config.toml
n_head = 2
d_mlp = 320
norm_place = "pre"
extras = ["capped logits"]
init_std_down = 0.00582
optimizer = "muon_variant"
batch_tokens = [8192, 16384, 32768]
doc_mask = true
dataset = "wikipedia_en"
MLP neurons of a small language model. Each row is named by its layer, matrix (gate and up: input weights) and neuron, and shows model dimensions 0-127. Each number is 200 + 40 x the weight over its row's rms, rounded and kept within 0 to 999. A neuron's up and down rows have the sign that makes its largest values positive.
Before each neuron's rows, "fires on" lists the tokens most often at its 100 highest values on Wikipedia text that the model never trained on. A number after a token or word is its count.

fires on: ", " 48, "of " 11, "i" 6, "7" 6, "ay" 4, "and " 4
L5.gate205,201,215,188,109,177,143,234,279,193,222,170,211,98,209,196,244,235,166,232,193,177,181,146,224,270,218,215,214,174,206,195,232,167,222,215,208,254,186,167,174,175,201,153,174,188,203,238,149,153,197,259,191,168,239,197,211,268,209,212,206,255,179,192,270,162,177,148,224,185,199,156,258,203,221,192,182,266,197,195,195,238,206,201,199,107,205,236,90,276,180,181,196,111,134,290,230,246,186,195,139,156,137,256,233,125,217,237,256,160,166,197,224,177,165,147,202,294,134,220,169,167,202,169,191,267,153,185,160
L5.up205,210,189,146,280,205,205,168,176,201,257,153,221,225,154,233,194,208,232,212,155,239,214,160,181,230,176,222,224,280,250,191,214,158,247,190,186,221,233,210,269,224,200,180,210,195,205,217,203,324,228,249,213,204,176,244,221,147,195,186,197,160,243,207,286,197,213,188,252,216,241,155,262,202,161,194,171,154,176,225,234,195,181,192,223,172,144,192,214,152,201,190,249,267,142,187,229,216,192,146,264,213,169,208,200,206,206,177,111,182,246,210,216,233,234,151,91,196,175,213,169,220,232,267,205,249,233,175,238

fires on: "ear" 26, "&" 21, "/" 10, "ran" 8, "ro" 7
L5.gate106,234,189,242,165,180,133,175,250,164,167,132,199,158,183,163,165,170,256,200,174,251,259,138,219,231,235,196,222,206,184,108,174,191,209,232,179,189,219,242,231,235,153,282,184,223,236,243,151,226,188,235,216,241,237,248,215,224,230,166,290,155,178,176,195,193,202,160,248,215,168,197,257,260,260,267,213,167,245,164,176,170,237,151,160,194,296,185,195,225,219,174,136,154,135,195,150,171,191,247,180,154,236,200,175,215,218,205,179,264,204,264,212,121,174,179,139,222,213,144,166,210,193,215,211,185,200,178,196
L5.up106,221,231,275,118,134,164,202,167,204,223,264,212,178,195,164,246,161,204,229,177,259,152,146,188,113,168,179,230,224,167,169,179,138,211,202,189,167,250,181,242,230,186,242,225,182,214,233,184,210,166,185,213,230,182,259,183,173,229,203,218,210,151,258,195,159,190,242,145,213,226,196,201,178,174,205,178,160,135,179,148,196,125,146,160,207,238,151,238,245,246,221,166,224,80,211,235,194,268,196,248,173,235,154,204,228,203,203,193,202,137,226,205,170,148,137,218,270,257,225,160,132,224,171,223,193,171,165,227

fires on: "h" 63, "st" 28, "re" 5
L6.gate207,102,206,271,184,170,234,253,164,164,217,96,236,180,230,195,211,187,281,176,255,165,161,169,234,204,235,206,218,214,188,246,247,143,150,187,159,186,167,163,140,261,220,182,206,202,172,244,250,186,203,145,215,202,175,203,216,175,230,259,201,158,106,239,198,177,167,161,215,146,195,247,249,186,145,278,223,184,176,161,207,251,189,208,230,143,198,212,279,224,144,183,184,201,207,150,237,159,166,218,271,192,154,192,197,224,212,152,228,278,176,228,198,212,161,204,200,209,190,209,200,193,119,223,196,202,197,245,197
L6.up207,198,215,132,186,215,209,230,232,200,207,180,163,157,238,188,204,174,235,166,130,201,215,168,185,213,191,233,191,162,250,179,178,128,176,236,133,232,224,116,211,242,138,226,121,159,210,263,158,232,183,160,194,137,193,215,162,182,214,174,170,244,165,220,184,163,208,206,194,186,157,225,129,228,177,209,208,207,176,198,238,192,213,225,166,186,207,191,170,151,221,211,187,182,207,210,183,124,259,177,197,260,112,203,195,264,177,207,249,297,188,118,212,234,177,174,224,247,294,231,113,209,140,266,189,269,152,129,214

fires on: "ad" 15, "b" 15, "oun" 11, "af" 8, "ab" 7
L5.gate164,158,238,105,213,218,241,186,144,188,193,154,208,173,234,163,178,202,243,269,207,297,203,149,178,220,205,192,262,237,203,182,271,232,256,183,122,251,230,179,160,129,183,190,199,183,262,177,260,245,193,199,212,163,211,157,243,207,282,250,238,237,224,127,189,139,140,173,195,246,206,204,243,123,178,229,140,169,241,149,157,218,207,193,192,241,292,197,180,181,151,140,230,197,183,148,265,203,248,168,149,266,240,195,167,260,197,218,149,223,127,221,126,213,120,260,183,258,157,220,249,238,183,219,158,195,161,164,251
L5.up164,230,242,179,190,228,235,227,194,158,253,178,173,263,166,242,111,170,148,172,225,190,210,187,214,160,238,277,201,247,234,173,224,155,186,228,223,193,203,179,165,235,216,160,212,230,151,178,206,256,190,182,161,228,147,192,201,213,147,248,207,207,173,165,230,183,187,235,200,242,160,195,131,224,159,258,247,292,191,176,161,190,194,230,271,183,248,199,130,195,126,272,199,145,224,175,191,235,234,221,233,168,163,193,187,170,230,189,183,149,208,224,185,136,203,325,237,151,215,195,208,161,94,137,222,265,212,192,187

fires on: "f" 76, "g" 10, "G" 4
L5.gate198,282,198,199,158,192,163,167,229,185,185,265,264,268,321,221,241,121,235,176,166,296,211,153,224,227,181,197,195,186,271,176,142,163,239,169,231,215,205,191,218,192,214,185,303,259,169,300,167,158,243,193,219,237,170,290,192,155,201,175,282,258,153,177,141,275,182,157,224,133,200,207,159,129,204,250,193,176,169,176,174,202,158,239,182,171,279,224,188,209,202,189,249,180,210,201,265,199,246,184,205,191,179,204,209,161,190,197,206,296,172,215,191,214,189,285,161,180,155,217,128,180,192,198,169,169,213,145,218
L5.up198,231,286,209,124,236,177,244,218,166,198,258,183,197,220,229,173,193,193,180,227,253,154,196,160,214,217,152,186,271,213,203,212,152,203,168,214,240,201,224,144,167,148,149,217,230,221,247,160,143,172,189,266,226,248,197,165,197,173,205,204,262,211,212,150,185,281,214,220,196,212,192,207,211,191,237,216,102,102,241,267,242,162,213,301,221,199,312,224,247,190,282,202,257,190,259,259,204,169,201,286,165,162,168,256,233,201,182,178,209,225,204,185,223,206,219,205,154,163,220,166,167,214,219,140,200,185,133,247

fires on: "p" 23, "res" 16, "ip" 10, "ec" 9, "en" 8, "ch" 8
L5.gate287,212,226,220,187,171,216,141,193,253,275,246,133,241,266,189,160,147,233,216,175,172,228,211,142,246,208,192,213,140,209,227,262,223,209,240,263,145,284,150,185,97,223,168,200,151,219,205,187,273,223,162,189,226,209,224,188,192,110,201,128,233,179,218,194,225,203,188,166,192,183,258,267,223,172,234,245,203,180,185,223,136,208,186,235,162,189,157,241,125,221,238,249,215,213,246,168,140,206,222,160,172,155,197,178,212,254,175,221,243,224,139,163,185,205,155,108,204,271,152,214,218,207,289,232,246,207,131,150
L5.up287,268,217,259,154,192,148,193,204,143,246,202,165,188,197,202,150,228,208,165,235,179,212,82,213,185,327,211,186,191,217,193,194,255,224,215,211,199,169,213,197,216,192,162,187,208,197,168,218,180,239,268,170,75,199,108,212,214,197,192,218,183,183,103,187,198,138,191,226,197,118,196,205,177,213,186,234,192,129,240,168,163,217,178,181,184,172,183,173,133,211,221,188,220,165,224,186,186,153,233,145,180,155,196,250,196,226,143,129,178,255,244,191,190,214,157,125,205,248,229,168,259,265,158,190,241,189,202,187

fires on: "si" 22, "n" 14, "t" 10, "end" 8, "li" 8
L5.gate83,120,286,278,141,186,246,264,154,147,166,149,152,192,193,116,197,236,206,236,216,159,179,192,224,255,160,237,219,219,207,151,181,200,172,107,254,188,140,179,207,199,204,233,203,239,300,234,134,188,168,194,166,128,206,297,167,200,226,205,229,236,227,221,228,190,227,185,211,158,241,233,168,221,158,208,217,161,230,260,227,135,195,130,198,166,211,185,227,298,234,161,212,189,133,187,259,196,271,175,154,186,218,176,145,203,217,220,123,173,142,136,198,180,202,260,212,219,245,220,140,126,153,144,165,196,239,226,159
L5.up83,171,178,118,212,231,162,182,176,115,116,256,268,142,195,212,310,168,231,189,234,249,179,191,211,212,166,154,179,220,163,261,188,201,252,239,232,209,190,226,207,236,201,193,232,201,189,154,215,190,154,215,189,290,180,180,264,224,252,229,161,178,155,242,201,156,238,206,78,185,197,213,181,169,223,259,269,193,241,240,184,145,226,240,289,236,171,204,168,203,238,208,270,185,221,207,192,210,174,156,220,245,186,195,213,209,209,162,143,197,202,264,279,160,168,126,235,242,238,171,216,308,189,193,197,200,202,264,240

fires on: "==" 74, "===" 21, "|" 5
L6.gate177,199,205,219,123,205,186,194,177,199,201,170,148,174,243,123,224,159,192,236,214,119,236,234,229,187,227,142,239,207,226,221,275,164,324,204,184,172,194,238,160,177,150,218,243,250,199,257,212,160,178,142,185,241,213,215,194,110,155,169,151,164,237,171,262,174,221,132,159,226,128,183,179,164,232,251,233,180,108,254,227,146,215,161,196,169,202,201,218,196,120,202,143,209,138,199,205,205,226,214,143,253,204,125,212,159,136,185,241,180,172,249,237,178,198,190,250,214,299,168,133,238,199,187,163,176,215,227,241
L6.up177,165,278,139,206,274,205,175,213,256,177,279,202,161,268,158,212,192,280,210,140,216,249,264,233,173,187,246,222,263,187,212,227,177,202,218,228,189,172,200,215,157,203,137,178,268,200,215,195,194,158,268,190,181,165,188,195,192,120,161,151,197,230,174,197,219,223,219,230,216,154,208,222,190,209,331,214,211,199,276,199,263,236,230,174,208,193,216,193,153,153,164,218,215,167,127,143,191,168,225,260,216,211,198,315,175,278,165,186,269,181,182,243,91,150,181,189,222,173,161,132,190,189,202,238,261,210,264,179

fires on: "it" 17, "d" 17, "t" 10, "ation" 6, "E" 5, "ent" 5
L6.gate197,145,203,299,155,201,197,131,224,148,173,240,214,165,208,241,241,232,170,173,220,184,243,233,181,237,216,166,197,185,241,199,170,160,201,186,219,277,149,209,162,194,161,164,198,183,233,275,255,201,194,176,190,216,221,194,251,181,205,123,203,225,199,218,243,173,225,240,262,228,228,140,198,222,88,146,184,184,212,222,197,198,240,146,212,197,170,196,226,218,219,245,186,185,182,184,134,268,179,141,154,235,173,219,234,169,202,294,175,253,227,181,196,246,168,231,211,170,192,112,225,205,200,267,196,292,251,165,216
L6.up197,175,214,154,158,201,178,179,210,169,223,204,227,166,243,217,266,229,208,143,200,209,204,216,154,211,200,93,143,174,226,187,245,173,183,233,255,237,123,228,176,132,156,192,262,173,197,269,142,252,196,252,251,235,194,178,207,173,194,149,222,193,195,222,167,160,198,144,220,182,209,195,183,212,183,215,153,184,70,186,186,202,246,113,199,246,191,207,256,243,169,204,161,208,219,275,203,144,204,304,258,228,175,189,204,220,172,222,219,219,169,242,86,258,146,201,174,212,268,198,239,147,277,188,107,238,176,252,181

fires on: "==" 99
L5.gate19,303,225,206,220,209,223,156,217,192,208,175,169,182,195,205,157,108,231,253,261,210,210,157,156,226,211,137,162,254,249,225,181,191,187,209,208,171,282,157,193,96,153,229,140,192,232,218,279,180,174,171,206,199,249,220,215,211,239,169,174,226,243,204,217,234,144,75,183,216,124,218,165,247,220,217,174,251,212,176,151,291,194,222,182,186,259,223,256,231,202,220,59,188,236,201,247,156,209,155,236,156,146,150,192,234,150,180,168,210,229,182,209,231,180,230,244,159,151,239,190,179,187,194,174,206,175,259,168
L5.up19,210,182,162,212,178,159,206,243,205,233,175,217,252,142,243,228,144,198,189,253,164,200,141,167,211,226,194,218,189,182,240,188,188,239,272,174,195,219,92,188,143,261,234,198,195,190,260,216,300,176,233,140,154,170,157,221,154,181,182,199,262,258,171,141,227,171,151,176,213,238,201,182,290,154,205,234,179,143,194,275,276,145,191,158,211,115,204,198,186,164,269,245,214,201,218,196,180,239,165,269,127,140,243,209,187,184,174,256,288,157,206,175,189,215,141,209,185,170,200,215,187,247,226,208,165,202,236,183

fires on: "is" 40, "ad" 14, "g" 9, "an" 8, "un" 4, "tic" 4
L6.gate279,155,261,229,240,202,187,220,258,221,158,181,262,190,198,159,164,132,129,206,232,214,218,161,166,262,184,157,223,269,157,183,269,261,183,201,107,214,202,147,152,169,205,158,161,247,153,214,155,197,233,184,172,173,79,241,242,174,135,233,207,226,267,227,160,167,187,173,272,220,254,290,161,180,227,159,224,201,168,277,192,198,198,138,174,221,157,229,177,233,237,249,214,265,197,143,174,109,197,195,191,206,207,164,172,234,241,156,222,194,214,231,201,242,201,235,204,254,213,208,104,167,219,148,230,246,191,197,225
L6.up279,252,225,180,181,180,247,214,214,193,175,186,157,250,208,180,218,189,218,135,267,200,170,183,198,176,133,207,147,196,226,224,209,235,119,155,105,224,190,196,203,250,182,148,204,239,200,255,138,225,240,194,210,227,158,225,215,200,186,186,159,193,181,240,172,200,233,165,198,184,225,176,187,213,158,155,223,183,251,180,216,223,210,224,298,201,175,238,159,205,173,146,161,245,169,198,213,148,212,229,224,163,202,160,208,163,199,208,265,172,254,178,77,173,255,209,265,210,203,186,167,193,135,209,184,179,215,164,239

fires on: " " 14, "ac" 13, "o" 9, "it " 9, "er " 6
L6.gate79,233,150,246,231,95,181,159,204,205,173,250,150,239,231,233,178,202,174,197,181,159,190,261,193,209,182,206,161,154,186,192,207,213,242,254,239,159,221,179,231,174,169,203,266,189,190,161,235,224,199,263,308,200,123,136,247,246,192,209,191,280,181,216,259,248,201,183,251,199,262,169,209,200,190,279,277,184,184,161,206,188,144,254,167,224,228,173,240,214,219,153,219,214,198,194,119,263,294,148,149,171,155,215,147,194,233,246,240,227,139,213,117,211,197,179,193,182,248,139,218,235,154,271,206,174,203,135,91
L6.up79,270,219,207,204,176,207,220,175,230,147,249,150,198,174,181,187,224,158,280,186,177,199,251,238,203,188,308,165,240,189,184,126,193,247,191,166,260,157,252,250,158,183,167,228,176,174,211,221,149,202,164,200,298,266,216,226,235,198,157,251,197,212,240,264,154,211,199,234,236,189,197,237,209,138,185,259,178,177,184,278,283,244,127,156,183,156,117,273,156,138,168,253,167,226,158,154,251,164,240,165,205,180,198,210,214,200,184,153,151,170,183,164,225,212,216,205,189,196,266,171,176,138,276,178,258,147,171,143

fires on: ", " 33, "ir" 16, "z" 11, "tr" 6, "i" 6, "ro" 5
L5.gate77,267,226,204,279,230,222,187,264,236,129,184,141,259,148,269,173,193,166,242,181,210,191,145,244,216,184,190,182,201,202,233,133,136,211,203,221,130,175,257,181,170,184,285,243,172,182,196,209,284,292,253,190,167,233,207,211,192,214,224,208,224,242,179,204,137,242,177,196,247,146,215,240,163,162,255,150,179,181,206,203,205,234,145,161,179,193,207,185,253,174,208,262,144,237,198,199,197,266,168,260,221,146,284,230,218,278,156,195,177,234,158,248,227,205,171,175,207,172,205,141,187,169,133,140,211,157,294,181
L5.up77,200,221,209,254,195,195,180,202,218,212,243,266,238,256,242,184,179,243,218,219,213,198,143,188,194,156,298,179,211,224,230,146,152,156,154,255,183,185,140,175,244,216,229,112,87,166,206,192,203,153,243,165,189,240,259,205,220,196,192,212,264,206,166,184,218,143,217,189,211,131,204,160,203,249,192,152,177,184,230,180,185,322,283,270,160,272,206,198,130,179,217,195,238,190,286,184,169,222,233,230,216,200,180,287,158,266,259,189,245,242,205,225,207,183,295,153,231,208,219,178,160,173,146,201,282,211,227,210

fires on: "c" 38, "n" 17, "th" 11, "li" 8, "al" 5
L6.gate47,184,185,199,136,176,203,166,168,120,171,220,204,231,217,176,202,212,204,126,167,220,93,225,205,181,215,178,184,202,151,200,157,219,220,205,236,165,102,229,195,201,190,272,212,163,200,235,275,188,166,192,247,218,175,239,155,220,255,204,209,189,146,238,168,146,193,183,282,223,192,201,216,222,223,217,165,218,156,181,209,195,159,157,227,227,182,148,202,268,250,261,136,209,244,144,194,189,174,128,178,172,193,224,171,207,241,274,192,164,207,152,242,202,168,185,231,216,216,265,222,231,133,221,275,240,111,177,133
L6.up47,147,156,209,195,210,235,189,281,240,134,275,184,197,193,168,214,153,267,224,227,203,190,214,292,235,157,203,178,219,210,165,208,221,201,117,224,136,203,171,143,149,197,177,164,191,205,169,190,209,160,173,224,196,212,247,160,197,190,185,194,177,210,177,245,185,224,224,146,151,167,213,196,196,163,206,274,236,115,182,246,185,235,163,200,153,278,241,158,200,137,215,105,234,210,231,147,221,239,238,258,234,165,228,267,132,230,214,176,203,179,222,232,204,174,279,228,130,190,253,258,239,131,248,176,188,165,231,251

fires on: "st" 91, "est" 4
L5.gate62,200,192,205,210,190,122,209,209,212,209,245,186,178,134,167,204,207,207,225,174,141,223,192,160,190,184,160,126,179,147,221,188,182,180,215,209,272,190,167,183,218,242,244,267,174,269,175,272,191,284,137,215,199,154,212,197,200,202,213,182,218,133,152,138,185,232,298,276,176,252,154,203,167,215,232,222,251,203,172,213,177,264,161,193,189,153,185,211,222,224,193,197,177,114,225,191,229,181,152,234,187,198,260,166,196,189,238,218,321,239,221,236,233,139,203,216,209,209,209,228,129,202,218,272,183,118,291,172
L5.up62,213,216,188,162,247,133,237,219,249,182,155,200,180,238,195,193,172,220,181,178,157,192,202,203,240,211,161,230,168,239,246,184,274,188,237,248,197,239,133,241,214,96,110,186,197,232,196,145,183,202,222,130,170,195,147,239,230,212,162,186,226,222,152,246,241,228,186,258,234,231,180,226,217,218,198,173,194,250,173,215,113,186,248,132,130,204,193,142,183,232,204,197,166,105,221,108,207,216,223,221,159,154,162,216,153,174,205,274,143,187,242,202,176,170,171,293,207,168,128,190,203,144,197,206,274,118,285,260

fires on: "and " 56, "f" 17, "th " 6, ", " 5, "ac" 5
L5.gate212,209,185,169,206,158,207,122,157,223,225,170,154,293,195,211,226,220,214,189,186,235,284,198,236,182,241,241,213,169,211,170,195,221,173,225,283,174,201,152,148,239,200,208,250,203,211,164,155,221,289,155,199,225,190,205,261,224,191,248,254,200,155,171,291,206,197,129,114,167,127,204,236,160,143,215,187,173,223,192,227,155,129,204,250,227,177,187,235,227,219,144,247,174,180,203,233,184,162,208,181,219,141,262,211,141,247,270,249,158,210,140,168,199,186,228,205,221,163,180,182,192,243,190,179,213,255,250,142
L5.up212,214,156,189,162,187,267,237,243,219,204,165,194,202,251,170,145,134,157,237,219,242,186,126,149,156,183,300,239,240,213,238,144,157,183,222,152,241,176,174,191,148,183,306,189,131,201,219,176,114,165,217,179,223,221,250,296,255,145,230,172,252,198,132,196,207,248,214,167,238,153,158,134,218,219,164,185,156,243,195,236,253,163,234,183,293,202,175,245,191,178,123,141,208,227,237,222,248,224,262,160,247,260,274,254,211,170,205,181,217,183,177,158,280,150,174,233,253,129,216,201,221,201,164,149,214,238,205,166

fires on: "l" 36, "c" 28, "f" 11, "ec" 8, "C" 6
L5.gate227,164,160,236,151,214,124,235,199,147,237,199,271,239,274,121,231,183,202,189,237,239,203,68,211,206,240,250,247,227,146,225,264,161,215,231,197,232,145,250,99,184,251,250,170,219,179,204,221,231,200,213,268,181,149,226,189,127,235,201,310,237,155,249,134,141,171,213,219,230,177,197,206,183,242,209,210,184,179,259,193,228,189,180,215,251,206,187,245,261,216,250,212,194,140,217,248,273,264,201,241,192,240,188,130,262,224,214,238,223,252,219,174,179,192,149,198,104,174,238,213,198,118,187,167,214,230,197,118
L5.up227,197,242,155,211,189,251,219,214,135,117,193,205,234,188,186,244,192,166,157,220,181,224,193,226,230,217,259,222,143,179,134,206,263,139,173,183,229,205,223,152,178,249,187,193,179,221,254,261,222,243,240,169,216,186,172,156,195,233,62,231,272,163,179,131,171,135,174,185,131,213,231,141,142,205,234,162,166,94,280,220,208,213,197,234,251,166,188,254,219,175,213,256,186,212,175,217,200,201,260,149,226,162,244,116,175,204,209,273,230,198,242,198,287,243,166,202,220,165,208,206,202,183,229,167,233,259,122,186

fires on: "t" 34, "up" 10, "op" 8, "ent" 7, "us" 7, "ap" 6
L6.gate97,158,190,190,243,199,175,137,278,280,225,164,248,164,164,221,201,164,169,164,165,171,223,158,239,271,153,200,189,243,279,164,189,158,205,156,180,106,123,124,180,189,228,203,224,206,186,249,228,127,182,172,216,184,226,169,191,195,201,245,234,225,250,163,199,241,288,203,188,104,247,258,181,147,104,244,137,185,89,170,190,185,174,209,221,131,225,203,153,167,225,142,196,172,207,247,234,246,274,226,219,188,231,232,186,203,198,209,220,191,220,173,158,241,203,179,221,168,172,236,204,152,199,124,168,218,125,249,259
L6.up97,269,243,187,178,204,234,174,212,183,239,243,247,273,219,259,212,170,214,196,124,193,176,154,197,168,149,182,166,235,208,195,273,171,197,145,188,170,183,143,213,166,265,131,229,261,220,254,277,185,225,232,231,176,132,226,165,244,144,244,215,203,278,167,255,213,179,250,169,202,261,194,237,238,194,243,220,199,174,241,158,226,155,252,194,240,169,198,198,269,204,181,288,245,207,183,173,211,243,227,187,224,223,189,243,209,218,167,157,277,143,163,243,165,211,187,232,221,165,276,159,269,254,231,162,235,202,204,206

fires on: "4" 20, "3" 14, "2" 13, "9" 11, "5" 8, "0" 8
L6.gate67,183,190,239,239,179,197,205,222,155,258,200,166,97,164,312,253,193,287,215,185,246,129,151,177,242,146,222,164,203,256,285,293,178,210,151,202,189,194,224,198,227,241,110,174,186,232,272,198,200,153,228,202,251,231,216,230,182,223,186,204,164,226,171,125,267,138,221,267,224,190,246,229,171,191,282,191,151,262,219,194,203,194,218,216,188,247,209,194,271,205,201,241,140,211,199,211,230,185,234,175,213,181,135,167,244,175,270,175,173,206,165,205,184,198,188,158,232,163,160,220,180,187,191,170,254,206,224,215
L6.up67,222,173,192,265,228,201,185,147,263,192,226,255,159,208,195,185,164,167,186,221,104,176,251,138,238,254,158,138,208,202,173,276,233,240,181,219,238,148,222,195,178,256,119,215,231,165,210,207,174,176,160,244,181,177,242,210,213,261,217,192,212,200,218,221,216,195,175,230,215,207,179,164,296,273,190,205,104,161,219,170,184,147,192,214,178,163,188,186,114,177,166,216,237,185,226,227,179,199,262,217,265,203,205,247,151,193,188,231,105,249,206,114,177,212,243,184,189,131,198,196,218,235,201,228,154,162,179,184

fires on: "\"" 31, ". " 27, "or" 10, "." 6, "(" 4, "ers" 4
L5.gate5,163,147,158,256,167,245,198,269,187,198,255,207,136,260,125,205,200,145,201,196,248,147,187,174,162,198,235,178,146,147,254,151,107,175,160,130,211,164,262,248,235,201,170,192,195,188,229,190,264,192,211,264,202,208,177,167,207,215,214,211,234,174,237,93,198,210,230,180,178,191,252,194,207,174,210,214,255,226,223,124,229,158,137,180,163,222,121,138,211,195,225,154,175,193,180,210,185,254,186,219,167,247,258,202,149,171,145,181,141,172,170,170,224,240,154,245,148,175,192,213,210,183,253,278,250,166,214,98
L5.up5,248,142,132,145,183,207,165,231,210,199,197,237,232,192,221,180,138,204,183,171,220,208,208,219,143,155,234,287,217,146,222,156,207,184,172,131,311,161,188,206,256,144,88,191,173,231,140,215,229,188,258,222,199,218,230,160,214,206,261,225,257,202,166,170,216,217,239,249,178,222,260,252,217,165,175,221,154,147,255,224,184,266,214,263,158,186,226,183,177,231,184,199,208,229,197,143,232,161,263,272,199,218,277,192,166,209,244,208,160,128,176,162,182,180,189,232,247,227,199,209,218,217,217,187,267,202,226,170

fires on: "st" 36, "ter" 8, "ar" 8, "ur" 7, "e " 6
L5.gate218,162,195,252,220,169,239,158,215,177,241,240,240,258,195,254,192,163,228,140,206,247,119,190,231,242,176,224,171,165,256,211,212,169,177,194,138,155,205,225,183,237,194,216,138,246,254,249,195,275,214,206,212,84,255,212,268,264,228,147,192,169,184,243,220,199,198,206,242,182,217,116,165,241,205,280,183,207,248,110,200,200,230,248,197,230,173,251,221,245,211,165,218,179,164,176,237,167,173,269,130,185,215,212,168,185,169,192,209,218,241,279,217,198,98,164,207,247,171,165,263,176,111,192,202,97,227,222,229
L5.up218,172,216,245,171,180,178,163,210,131,111,237,170,171,198,188,215,193,274,180,232,177,166,242,191,180,186,255,200,194,226,235,217,200,186,244,226,251,136,293,183,324,179,245,173,112,232,233,207,186,235,141,137,170,187,208,207,246,196,144,191,145,226,282,183,309,220,239,154,227,160,115,224,263,183,125,181,233,166,155,197,199,177,184,184,150,148,242,238,135,198,154,241,243,316,154,187,231,173,177,269,125,140,231,166,187,187,215,216,191,240,242,170,182,219,219,136,203,174,284,219,213,124,196,232,206,121,145,168

fires on: "re" 15, "od" 8, "ab" 8, "ub" 7, ": " 6, "ec" 6
L6.gate238,203,254,208,224,185,177,211,233,227,123,247,228,303,267,158,193,183,135,99,166,190,104,206,190,219,261,228,164,148,244,178,182,217,260,231,258,221,139,218,168,168,201,212,174,223,263,215,198,240,231,205,156,288,176,170,192,245,204,213,196,227,238,214,171,143,122,186,105,190,165,156,159,133,122,182,174,228,121,240,191,200,233,168,199,222,194,228,181,245,204,235,173,279,179,209,243,301,207,144,246,180,236,168,242,157,223,198,245,199,274,120,148,290,213,208,193,203,199,215,218,242,217,199,240,210,226,136,187
L6.up238,218,219,115,211,176,238,241,314,176,145,113,205,233,266,192,200,230,118,242,232,176,248,208,184,166,126,267,210,171,217,176,236,136,172,182,142,163,172,262,196,108,181,218,175,228,231,191,242,222,206,230,155,209,218,135,220,178,191,184,212,247,225,219,174,190,162,218,139,203,264,130,268,201,188,237,229,249,230,233,138,177,156,194,215,276,146,177,268,252,200,130,251,141,253,178,205,185,232,223,178,273,245,138,164,253,158,134,165,215,215,206,207,203,169,217,225,176,176,151,179,167,230,247,208,158,228,167,292

fires on: "z" 65, "Z" 20, "ic" 7
L5.gate221,213,209,142,192,195,270,211,178,198,246,210,150,265,200,236,177,141,199,154,208,133,106,140,102,216,193,241,183,149,262,187,200,218,194,212,245,249,176,228,201,210,152,194,165,143,145,236,178,211,206,268,195,169,207,252,229,165,281,182,165,236,148,206,207,117,186,230,226,187,154,191,186,195,237,241,168,229,195,148,199,278,233,246,233,162,255,166,197,228,193,165,221,165,194,147,228,226,240,189,187,121,335,186,191,165,168,163,153,127,168,144,187,206,202,135,210,141,272,202,161,178,220,224,171,197,202,242,211
L5.up221,252,218,205,191,218,178,208,171,285,201,133,219,211,269,250,203,159,185,228,174,257,188,147,148,229,205,150,148,241,240,226,179,139,152,241,220,202,259,258,251,219,197,141,210,177,188,227,185,208,237,212,207,206,190,255,159,213,238,228,169,199,241,158,216,138,239,216,276,140,260,192,143,171,203,224,148,226,172,164,258,226,249,249,197,273,238,155,258,251,227,222,199,201,176,182,175,161,129,223,242,208,128,219,291,148,282,209,216,184,210,177,326,188,146,191,214,137,97,124,208,121,206,219,199,227,211,250,182

fires on: "it" 21, "ation" 11, "on" 10, "t" 10, "n" 7, "est" 7
L5.gate243,240,283,210,231,214,149,218,117,229,191,129,191,208,228,186,276,194,241,157,191,277,263,161,196,238,201,206,175,176,191,211,183,225,190,200,227,226,169,145,132,210,159,213,199,173,251,246,162,204,284,215,253,173,226,164,195,244,184,244,246,185,199,212,274,134,268,150,217,218,258,221,271,238,137,257,134,231,152,223,233,166,187,133,196,190,190,246,258,252,139,153,208,211,203,201,174,185,210,228,203,224,154,258,178,131,169,139,135,234,274,119,218,155,109,199,193,234,125,210,186,177,199,161,158,261,194,182,165
L5.up243,226,147,178,178,131,181,158,203,161,244,193,171,159,199,165,228,240,219,215,209,150,160,195,216,151,185,255,194,159,144,227,154,181,210,184,137,262,137,189,203,203,204,200,194,152,202,134,163,223,197,222,190,226,261,237,271,225,197,134,226,129,201,202,231,219,230,161,199,233,249,229,211,242,249,184,212,250,167,223,236,169,225,189,226,180,220,146,151,130,189,151,131,223,217,243,189,227,154,225,211,237,188,244,206,167,224,154,202,196,213,185,268,186,256,270,126,205,186,206,306,190,201,159,146,286,172,235,223

fires on: "ed " 23, "ing " 15, "es " 7, "o " 6, "ame " 6
L6.gate123,220,250,252,140,150,120,202,162,205,162,207,156,145,194,206,181,137,164,157,239,183,170,232,189,168,190,183,235,240,238,236,194,226,202,164,311,229,209,153,167,124,263,162,260,253,210,160,140,201,154,183,273,217,180,173,340,189,249,197,170,196,178,137,197,220,198,206,211,170,195,133,226,175,164,143,182,138,140,212,156,145,185,130,263,147,253,182,214,179,183,216,129,156,185,199,256,222,193,260,241,189,199,212,179,141,171,214,144,183,142,219,260,174,251,203,165,248,180,177,238,281,121,132,225,178,210,167,152
L6.up123,264,191,233,210,180,171,167,186,253,255,123,158,140,201,252,191,216,124,164,161,243,204,244,122,174,199,200,219,219,170,244,235,115,192,223,294,190,207,291,130,157,197,262,215,211,189,267,218,299,151,119,288,184,240,219,193,186,239,130,231,173,158,197,190,166,199,140,239,149,199,164,178,172,207,182,176,154,172,238,175,201,154,241,222,188,168,149,135,229,214,91,156,135,211,205,227,164,187,242,232,213,119,226,231,293,172,171,226,262,228,197,179,178,241,151,189,201,153,231,238,170,177,232,166,223,293,176,147